Weights of a small GPT-style language model, trained from scratch on English Wikipedia: LayerNorm before each block, 858M tokens.
MLP neurons of a small language model. Each row is named by its layer, matrix (down: output weights) and neuron, and shows model dimensions 160-223. Each number is 128 + 24 x the weight over its row's rms, rounded and kept within 0 to 255.
A block is one neuron, or neurons of one layer that tend to fire together. Before each block is what it responds to, as a language model described it from the Wikipedia text at the highest values.

Description: Quantifiers and determiners before nouns
L10.down224 [145 115 111 126 142  92 116 126 154 100 156 130 102 108 127 152  93 148  76 101 104 112 131 119 124 111 128 129 126 125 210 153 130 155 120 142 112 141 147 174 151 141  85 111 146 156 167 141 152  95 107 105 140 125 153 135  75 146 185 194 131 153 116  92]
L10.down839 [164 102 101 110 105 131 115 133 132 131 108 127 150  86 146 137 103 113 133 138  75 107 158 133 165 124 122 152 157 135 218 151  94 129 156 149 126 144 125 124 127  95 156 148 156 155 174 162 121 119 138 126  71 126 164 135 114 154 135 123 151 135 150 109]

Description: Decimal points in numbers
L2.down105 [115 105  41 122 129 120 155 140 145 114 158 151 130 124 148 115 132 121 130 141 157 123 125 112 110 122 155  74 148 143 173 148 147 156 164  69 140 131 134 168 169 125 148 161 142 144  99 130 166 159 134 148 130 152 144 110 105 130 160 134  96 132 148 131]
L2.down123 [120 106 119 126 161 183 143 124 125 133 178 120 172 149 160  92 138 108 135 152 132 170  82 129 129 110 120 108 162 105 113  98 149 137 137 144 105 122 109 130 176 103 108 107 120 131 153 174 154 127 104  80 130 141  93 121 138  92 128 116 174 117 134  80]
L2.down223 [ 97 136 127 102 123 137 136 116 118 134  91 135 124 135 148 101 139 101 143 151 100 146 144 119 105 159 112 133 110 135 128 128 147 119 147 107 102 137 160 118 134 152 135 138 152 130 181 142 123 138 176 115  88 123 105 120 133 104 114 157  87 113 125 111]
L2.down238 [132 130  92 170 129 132 166  93 122 134 105 188 159  95 121 101 134 109  95 133 121 118 132  93 109 115  79 136 111 134 165 154 161 107 120 149 132 139 125 144 143 145 140 147  52 116 126 111 173 163 104 181 103 157 103 117  92 162 139 172 159 137 135 102]
L2.down389 [127 134  80 105 116 166 116 153 149 139 185 141  94 148 125 148 148  94 125 136 137 140 148 120 119 155 137 107 124 117 157 104 133 167 173 116 157 139 143 132 160 111 137 137 170 129 153 126 135 152 125 118 139 107 101 117  87 150 171 137 145 157 129 138]
L2.down529 [ 80 109 138 134  68 149 105 140 144 112 140 157 131 150 142 136  90 122  82 109 190  95  95 126 152 113 120 123 114 115 106 116 138 132 136 149 130 134  97 139 102  79 102 174 123 126 150 163 123 120 155 128 157  94 132 107 130  92 107 106 126 108  81 122]
L2.down704 [ 95  94 162  80 111 149 118  99 149 120 155  92 121 154 154 135 113 113 122 137 143 129 108 148 138 138 127 166 133 130 175 151 118 141 134 148 121  90 167 140 143 107 129 172 124  90 140 167  97 105  94 101  78 110 117 105  70 142 130 144 121 130 103 131]
L2.down1005 [156 123 119 140 126  96 159 131 126 129 102 154 158 108 136 151 155 146 112 136 140 112 149 110 170 136 128 120 164 164 107 135 110 132 160  98 163 114 114  68 116 115 147 123 104 138  96  90 131 136 135 159 150 108  95 119  97 155 164 140 141 109  96 126]

Description: Vowel fragments in split words
L2.down54 [123 104 146 124 150 122 133 148 108  99 134 146 112 131 149 113  97 125 121 137 109 162 107 112 133  79 141 125 104 115 143  96 143 145 128 113 144 140 147  99 146 134 104 149 117 139 137 109 117 109 114 131 119 129 155 123 102 121 114 149  96 147 180  95]
L2.down109 [ 99 130 123 171 130 131  85 103 130 101 152 139 186 146 136 105 109  99 161 122 155 130 150 154 127  96 108 117 110 127 120 122 106 111 163 111 149 122 134 124 165 136 128 102 115 138 148 112 118 142 135  85 172 142 148 162 140 118  76 154 112 114  88  79]
L2.down744 [182  82 160 116 171 136  86 101 105 102 117 163 115 135 138 150 105 154 120 157 110 136  85 171 112 164  99 174 114 132 105 108 163 153 132 147 155 107 115 112 138 150 125 143 133 143 177 129 122 125  92 123 122 136 112  95 120 168 115 124 132 107 149 119]
L2.down959 [101 152 115 118 123 118 138 102 120 166  97 108 103 119 166 122 128 122 130 162 147 115 113 134 102 115 121 121 164 134 159 132 152 151  95  90 114 126 176 149 183  64 103 128 139 129 130 135 146 162  87 136  93 158  90 114 115  91 126 128 131 133 133 137]
L2.down961 [135  79  98 144 137 146 107 157 111 150 126 158 149  82 127 125 106 134 110 114 108 139  99 130 108 112 142 141 127  90 149 123 121 113 149  83 147 155 111 129 133 154 107 166 124 121 159 152 122 112 150 102 118 186 138 172  98 137 145 113 149 147  99 124]
L2.down985 [136 156 123 127  86 172 147 144 145 127 138 121 107 145  92 165 134  94 158 110 125 141 141 109 103 110 124 119 113 132 117 140 106 167 106 112  79 147  88 102 132 134  89 162 136 149  91 107 109 118 132 115 138 135 132 127 143 151 160 153 155 116 110 123]
L2.down1025 [123 145 139 110 146 156 132 122 155 142 144 135 149 103 128 147 139 146 118  98 145 119 109 114 120 104 124 103  74  94 129 137 118 170 122 109  83 147 112 115 108 118 109 132 142 174 111 147 157 143 141 129 134 121 167 105 111 151 139 152  80 146  95 142]
L2.down1150 [ 96 155 152 165 133 125 103 154 140 149  82 104 154 122  97 109 113 122 116  96 112  97 138 104 127 155 134  72 112 134 100 147 106 146 121 135 135 116 127 151 178  85 125 110 132  77 131  96 137 145 140 109 111 138 142 131 125 120 167  96 163 160 169 113]

Description: Ordinals and ranking words
L2.down77 [102 140 117 127  70 146 119  94  99 127 153 104  99 132 139 160 156 115 140 136 142  86 132 140 135 111 103 136  91 186 115 118 123 143 136 147 123 149 153 163 116 128 139 142 128 114  93 157 211 145 112  82 147 104 118 142  99 174  98 130 107 132 135 121]
L2.down397 [125  91 165  88 145 127 123 127 106 141 157 151 104 134 105 152 149  81 123 143 141 111 147 118 154 152 155  96 101 129 148 141 167 129 141 117 132 124 116 136 153 126 162 132  76 171 127 129 151 148 131 154 125 174  89 150 107 105 135 158 124 168 167 126]
L2.down455 [139 122 143 127  79 166 158 169 158 143 137 183 138 115 122 155 101 129 129 173 149 103 146 135 109 131 146  96 142 125 103 107 149  98 158 130 145 110 101 149 134 113 169 107 104  93 136 146 118 146 110 104 144 145 129 152  76 146 158 153 181 153 150  90]
L2.down736 [115 131 161 114  97  95 107  98 165 132 123 141 135  97 101 141 141 152 118 133 115 113 133 145 111 163 130 136 132 145  90 131 110  89 124 122 142 104  89 111 155  92 140 122 176 122 116 138 133 102 137 181 145 121 115 114 135 147  67 119 122 135 135 161]
L2.down746 [152 129 137  84 129 114 100  90 155 163 139 117  95 118 132 134 136 186 113 144 110 146 133 136 106  92 121 119 150 174 153 149 161 153 162 104 106  81 149  96 124 138 117 126 107  89  98 171 136 138 102 109 114  97 111 119 133 133 117 128 129 158 117 117]
L2.down881 [133 136 105 111  83 145  96 118 144 131 146 129 119 129 115 150 149 120 111 140 105 164 107 115 136 112 159 146 122 163 155 165 124 152 158 151 125 195 131 110 127 106 145 126  93 146 142 109 103 111 115 130 134 113 149 127 133 149 131 117 124 172 107 180]
L2.down999 [118 121 118 132 175 159 101 138 126 132  95 151 120 108 144 122 112  90 145 145  77 129 147 100 129 130 157 132 107 177 116 144 128 101 135 148 117 104 109 146 120 128 163 140  78 157 132 135 130 145  89 112 122 149 116 124 104 121 174 123 157  96 161 131]
L2.down1087 [ 90 110 115 102 123 108 132 141 111 144 143  94 133 111 111 146 142 115 119 109 123 117  71 124 113 113 142  99  90 128 132 145 127 114 128 162 131 105 143 116 109 165 117  73 139 109 101 124 157 136 119 134 119 140 124 181 127 116 112 155 134 170 117 144]

Description: Before a following digit
L10.down337 [104 157 147 145 139 132 165  90 133  96 113 150 103  85 116 142 148 132 131 164 129 125 106 115 158 141  96 154 132 162 122 135 124 129 176  92 157 116  82 106 148 173 132 136 107 125 148 133 135 115  97  85  90 114 134 138 134 150 102  99 132 122 136 122]
L10.down1100 [126 178 115 115 165 119 209  74  95 150 156 120 156 104 113 118 173 147 119  97 114 162 127 141 163 125 118 127 133 125  75 108 143 106 154 129 113 165 135 139 141 132  93  97 145 102  85  99 153 115 116 110 115 119 140 110 115  93 138 125 137 160 122 119]

Description: Sports match results
L10.down253 [136 115 147  89 124 122 130 152 158 142 138 134 144 126 114 127  97 176 119 132 155 131 102 137  83 156 153 145  99 136 147 166 130 100 169 107 149 169 134 106 126 142 157 117 158 139 115 121 133 109 111 131 160  88 135 152 131 149 161 119  83 140 128 141]
L10.down703 [119 141 164 141  85  87  81 108 153  97 112 121 113  67 103 161  87 138 136 112 151 141 120 104 100 133 126 168 144 131 137 105 123 182 134  99 104 110 137 135 142 144 117  99 108  71 158 114 128 173 142 138  99  95 121 123 177 145 139 154 117  95 140 140]

Description: Sentence-final period
L5.down599 [113 149  73 120 141 113 147 151 154 119 149 135 163 153 127 134 126 171 103  92 100 132 164  98 123 109 113  89 147 122 204 131 170 132 150  97 152 143 127 150 100 156 130 174 104 119 126 118 128 132 120 115 102 144 127 141 113 131 144 122 158 132 144 105]
L5.down666 [156 106 109 138 131 130 132 142 128 135 130  98 146 167 177 126 153 148 122 124 119 130 126 103 126  86 152 145 128 125 255 120 138 138 157 139 146 142 140 154 137 130 117 184  98 131 108  80 132 120 146 163 119 143 114 145  81 115 143 106 109 127 117 109]
L5.down705 [ 72 117  95 118 123  98 142  95 112 159 136 174 176 113  96 132 127  93 147 141 162 157 131 109 135 129 134 130 145 140 147 120 142 166 139 106 145 156 104 163 124 110 149 153 110 140 132 121 115 146 103 135 185 111 116  98 132 148 116 110 189 132  97  91]
L5.down1144 [123 150 121 156 137 141 124 114 158 125 118 166 153 113 120 142 142 152  86 141 102 124 108 162  74 171 121 133 113 128 152 145 144 121 105 178 107 138 120 117 126  93 112 138  93 139 152 131 108 120  69 143 171 143 147 171 100 148 151  98 119 108 113 114]

Description: Determiners and quantifiers after prepositions
L5.down300 [167 114 105 116 105  82 121 148 138 111 136 175 121 163 168 144 122 100 156 117 117 118 141 139 130 136 136 131 164 132 193 141 116 148 163 113 147 104 120 129 153 127 169 153 121  96 144 137 124 119 172 154 131 121 100  98 163 140 119 136 180 139 128 113]
L5.down466 [158 103  98 150 127 128 146 148 148 130 122 103 124 109 148 133 149 130  98 111 118  91 133 107 123 154 148 164 161  88 107 149 180  73 127 143 123 197 122  90 176 123 152 110 109 179 142 161 137 151  82 143  83 100 140 129 133 128 133 184 126 140 109 112]
L5.down637 [117 115  47 109 126 106 157 139 143 107 114 150 119 150 139 123 136 129 147 120 126 113 166  91 156 123 109  99 139 112 135 148 109 147 148 128 111 151 127 145 178  98 151 104 107 129 127 149 135 119 123 133  98 128 144 160 170 140 110 104 120  85  88 151]
L5.down1016 [139 142 120 145 110 110 138 163 177 112 126 103 113 151 156 114 126  76 126 105 104 111 110 151 126  88  93 134 134 138 174 162 137 105 166 121 126 173 100 139 154 100 122 115 133 121 143 148 137 154 119 161 142  73 191 163 121 110  74 108 136 133 148 112]

Description: Romanized name syllables
L5.down204 [158 111 133 152 111  85 117 128 145 144 157 113 144 166 121 110 184 126 125 157 112 150 133 121 128 154 138 183 120  95 148 124  94 134 131 123 137 162 130 118 136 131  95 120 116 112  98 117 142 134 148 119 130 122 114  84 130  73  94 122 129 145 126 131]
L5.down589 [166 123 159  99 112  93 191 118 128 134 134 139 143 115 117 121 133 166 115 162 136 147 127 155 132 149 106 143 144 154 187 143 148 153 125 121 109 132  64 125 113 184 162 108 134 138 151 107  88 166 128 128 111 148 111 122 129 122 122 136 142 117 109 160]
L5.down1161 [179 129 147 106 161 116 108 155 144  85 155 154 157 124 166 111 161 145  97 119 108 152 130 170  97 123 108 107 114 140 125 149 150 129 119  90 160 128 140 134 139 122 143 155 137 158 100  94  89 112 152 152 159  87  81 117 136 122 169 126 137 127 152 110]
L5.down1193 [170 125 153 118 126 108 160 130 107 123 150 128 136 119 127 157 112 133 126 106 158 127  98 128 125 141 113 150  89  93 137 147 137 147 108 125 122 146 113 113 155 158 192 145 112  94 132 170 104 166 126 162  99 141 133 119 147 138 110 151 115 131 142 135]

Description: Romanized Japanese name pieces
L10.down218 [113 137 152 190 128 127 156 105  75 160 109 124 106 116 185 158 114 165  98 159 111 129 113  65 136 136 146 130 132 125 106 145 101  84 144  92 121 142 188  97 147 110 138  79 137 139 138 159 126  94 115 128 111 142 128 125  78 136 162 131 145  99 102 128]
L10.down649 [130 165  93  96  79 154 136  86 141 112 108 144 133 100 163 149 117 126 159 113  82 125 112 130 105 164 142 128 111 140 141 139 133 124 128 101 113 110  58 100 105 143 156 116  91 103 179 132 112 124 159 146 112 126 149 152 147 113 125 164 130 115 128 151]

Description: Quantifier words
L2.down347 [109  87 111 155 146 155 113 100 162 108 142 118 127 133 112 111 137 143 141 112 134 110 150 148 113 127 126 133 114 118 113 113  95 142 146 156 140 115 118 118  91 115 101  85 103 154 143 124 128 161 123  72 121 145 132 144 139 124 131 122  86 205 144 104]
L2.down514 [ 96 140 139  59 122 170 114 118 151 116  89 109 112 112 155 114 127  85 115  80 119 152 117 133 126 147 165 125  96 140 165 141 128 113 134  91 138 143 145 143 142  93 122 128 156 139 113 107 122 109 114  74 111 112 126 101 142  62 103 165 144 132 158 140]
L2.down554 [141 113  93 171 115 160 113 112 165 175 137 138  94 133 105 116 128 182 117 132 140 123 118 142 141 137 139 155 113 121 206 131  97 141 163 124 138 155 157 117 134 127 100 135 133 137 147  99 172 157 141 134 118 117 121 125 124  86 133 133 170 159 117  90]
L2.down598 [161 129 129 134 101 154 112 128 147 135 109 122 145 109 130 106  95 143  81 144 106 133 129  84 161 151 109  86  91 105 114 141 120 130 111  84 107 113 126  90 116 108 121 129 108 131 157 127 164 140 126 110 129 143 125 113 110 166 171 159 133 129  92 156]
L2.down753 [ 90  98 100 138 108 163 140 160 130 155 169 140 158 159 125 135 127  96 117 130 107 116  89 129 171 146 119 181 154 139 116  84 131 135 110 172 129 109 147 131 122 113 156 118 147 156 140 103 110 144 106 108 139 127 153 141 114 150 135 144 130 170 130 146]
L2.down929 [155 125 144 150 114 117 115 126 131 117 121 103 104  96 135  98 116 161 128 124 157 125 121 167 117 112 111 127 139 123 159 158 145 137 128 117 110 117 132 130 122 149 125  71 123 160 146 134  58 120 134 165 101 136 156 139  81 172 141  99 105 135 110 157]
L2.down1130 [117 131 139 159 114 139 122 119 112  91 183 119 115 122 117 175 110 159 116 125 146 122  97  85 144 172 156 115  73 118 150 132 116 146  95 147 143 143 138 122 141 117 144  89 118 110 170 116 158 132 115 119 109 126 117  91 118 135 142 120 147 120 105  97]
L2.down1272 [101 160 127 136 146 168 127 122 160 145  78 119 169 101 126 106  78 131  98 141  97 139  78 134 132 138  58 102 109 168 116 153 115 120 117 178 146 163 144 122 149  76 142 131 113 129 154 133 139 118 149 124 110 152 131 136 116 139 150 119 149 123 106 104]

Description: Pro sports career terms
L5.down70 [151 138 107 105 116 127 119  82 153 170 176 131 140 118 101 154 131  96  99 137 131  97 173 117 146 179 151  91 101  97 148 108 161  97 136 133 124 136 132 108 164 139 132 127 116 128 148 106 158 129 126 126 125 131 135 127 120 139 137 122 119 130 101  89]
L5.down574 [107 119 183 115 113 127 126 126  95 123 146 170  72 119 142 109 118 144 110 144 100 104 145 139  91 177 145 142 128  97  89  98 147 115 128 109 152 125 124 146  95 123 134 180 119 110 128 101 119 110 126 107  91 110 134 123  92 140 118  94 101  93  99 120]
L5.down1032 [103  99 126 178 131 119  79 184 150 110 133  87 114 145 116 136 191 102  95 115 103 131 130 133 139 139 105 163 147  99 124 180 129 110 123 167 132 130 151 104 131 118 133 152 124 161 130 144 158 110 124 125 124 106 130 146  98 155 110 145 200 136 140 120]
L5.down1198 [111 113 111 116 120 120 115  77 134 137 122 110 141 114  95 146 127 121 117 114 136 127 140 143  81  94 139 130 172 111  99 139 142  51 115 108 130 147 126  99 164 144 159 160  89 128 142 116 156 139 138 164  65  95 133 147 136 110 187 152 133 156  92 130]

Description: Sports competition nouns
L2.down27 [111 122 140 163  79  98 162 140 113 113 142 175 170 146 147 129 159  92 112  72 121 142 110 118 179 190 168 129 111 108 120 137 106 148 122  76 141 164 120 183 139 140 141 119 138 112 135 111 125  88 150 121 153 129 100  81 100 135 143 147 141 151 137 146]
L2.down48 [103 134 121 138 141 126 141 128 128 128 136 108 145 115 128  92 158 102 155  98 198 148 119 134  99 131  97 114 149 155 100 117 119 148 134 109  97 144  98 141  94 129 122  73 112 100  86 110 119 138 116 136 168 127 148 129 134 128  94 131 101  90  79 117]
L2.down96 [152 103 125 152 151 171 165 144 128 117 115 163 132 126 130 148 151 124 136 117 137 125 105 125 188 108 134 128 115 147 135 126 129 162 144 106 112  89 148 114 128 119 106 111 151 131  80 101 123 140 125  98 197 168 176 112 132 126 110 143 137 122 134 114]
L2.down816 [149 105 117 140 116 107 112 149 152 168 151 128 170 152 143 137 116 177 114 129 131 114 151 173 144 148 121 172 170 144 118 136 124  99 130 127  86  81 158 121 126 108 151 113 117 106 112 157 149 126 114 149 133 138 128 140 115 155 105 141 135 137 146 162]
L2.down1091 [114 118  85 153 127 106 116 134 140 174 153 126 126 115 154 137 152 134 120 160 100 168  98 135 115 104 119  71 162  91 149 105 108 170 146 155 118 155 159 119 105 122 104 123 150 120  96 108  92 133 152 106 165 159  89 173 108 138 120 108 127 104 124 138]
L2.down1202 [118 107 118 125 148 131 111 150 136 151 119 119 160 137 144 102 158 110 159  83 101 139 141 110  92 177 113 107 126 125 190 138 138 134  92 155 143 141 150 169 146 138 134 132 188 143 106 119 132  69 113 123 174 133 177 135 120 106 111 140 115 158  96 130]
L2.down1221 [137 135 168 108 135 149 153 120 115 143 137 121  85 118 129 173 118 154 110 180 126 143 103 134 116 142 136 136 142 171 118 114 146  94 147 104  88  90  78 107 112 113 141 132 132 138 103 117 136  90 109 110 112 117 116  92 110 121  80 180 129 129 101  52]
L2.down1270 [122 144 154 127 134 147 114 122  90 142 185 114 130 130 108  98 147  92 120 129 101 127 144 122 174 115 170 173 123 108 105 132 121 124 131 118 120 142  95 100 116 121 126 158  99 134 167 109 125 106 136 123 113 118  98  68 158 101 118 103 144  95 120 117]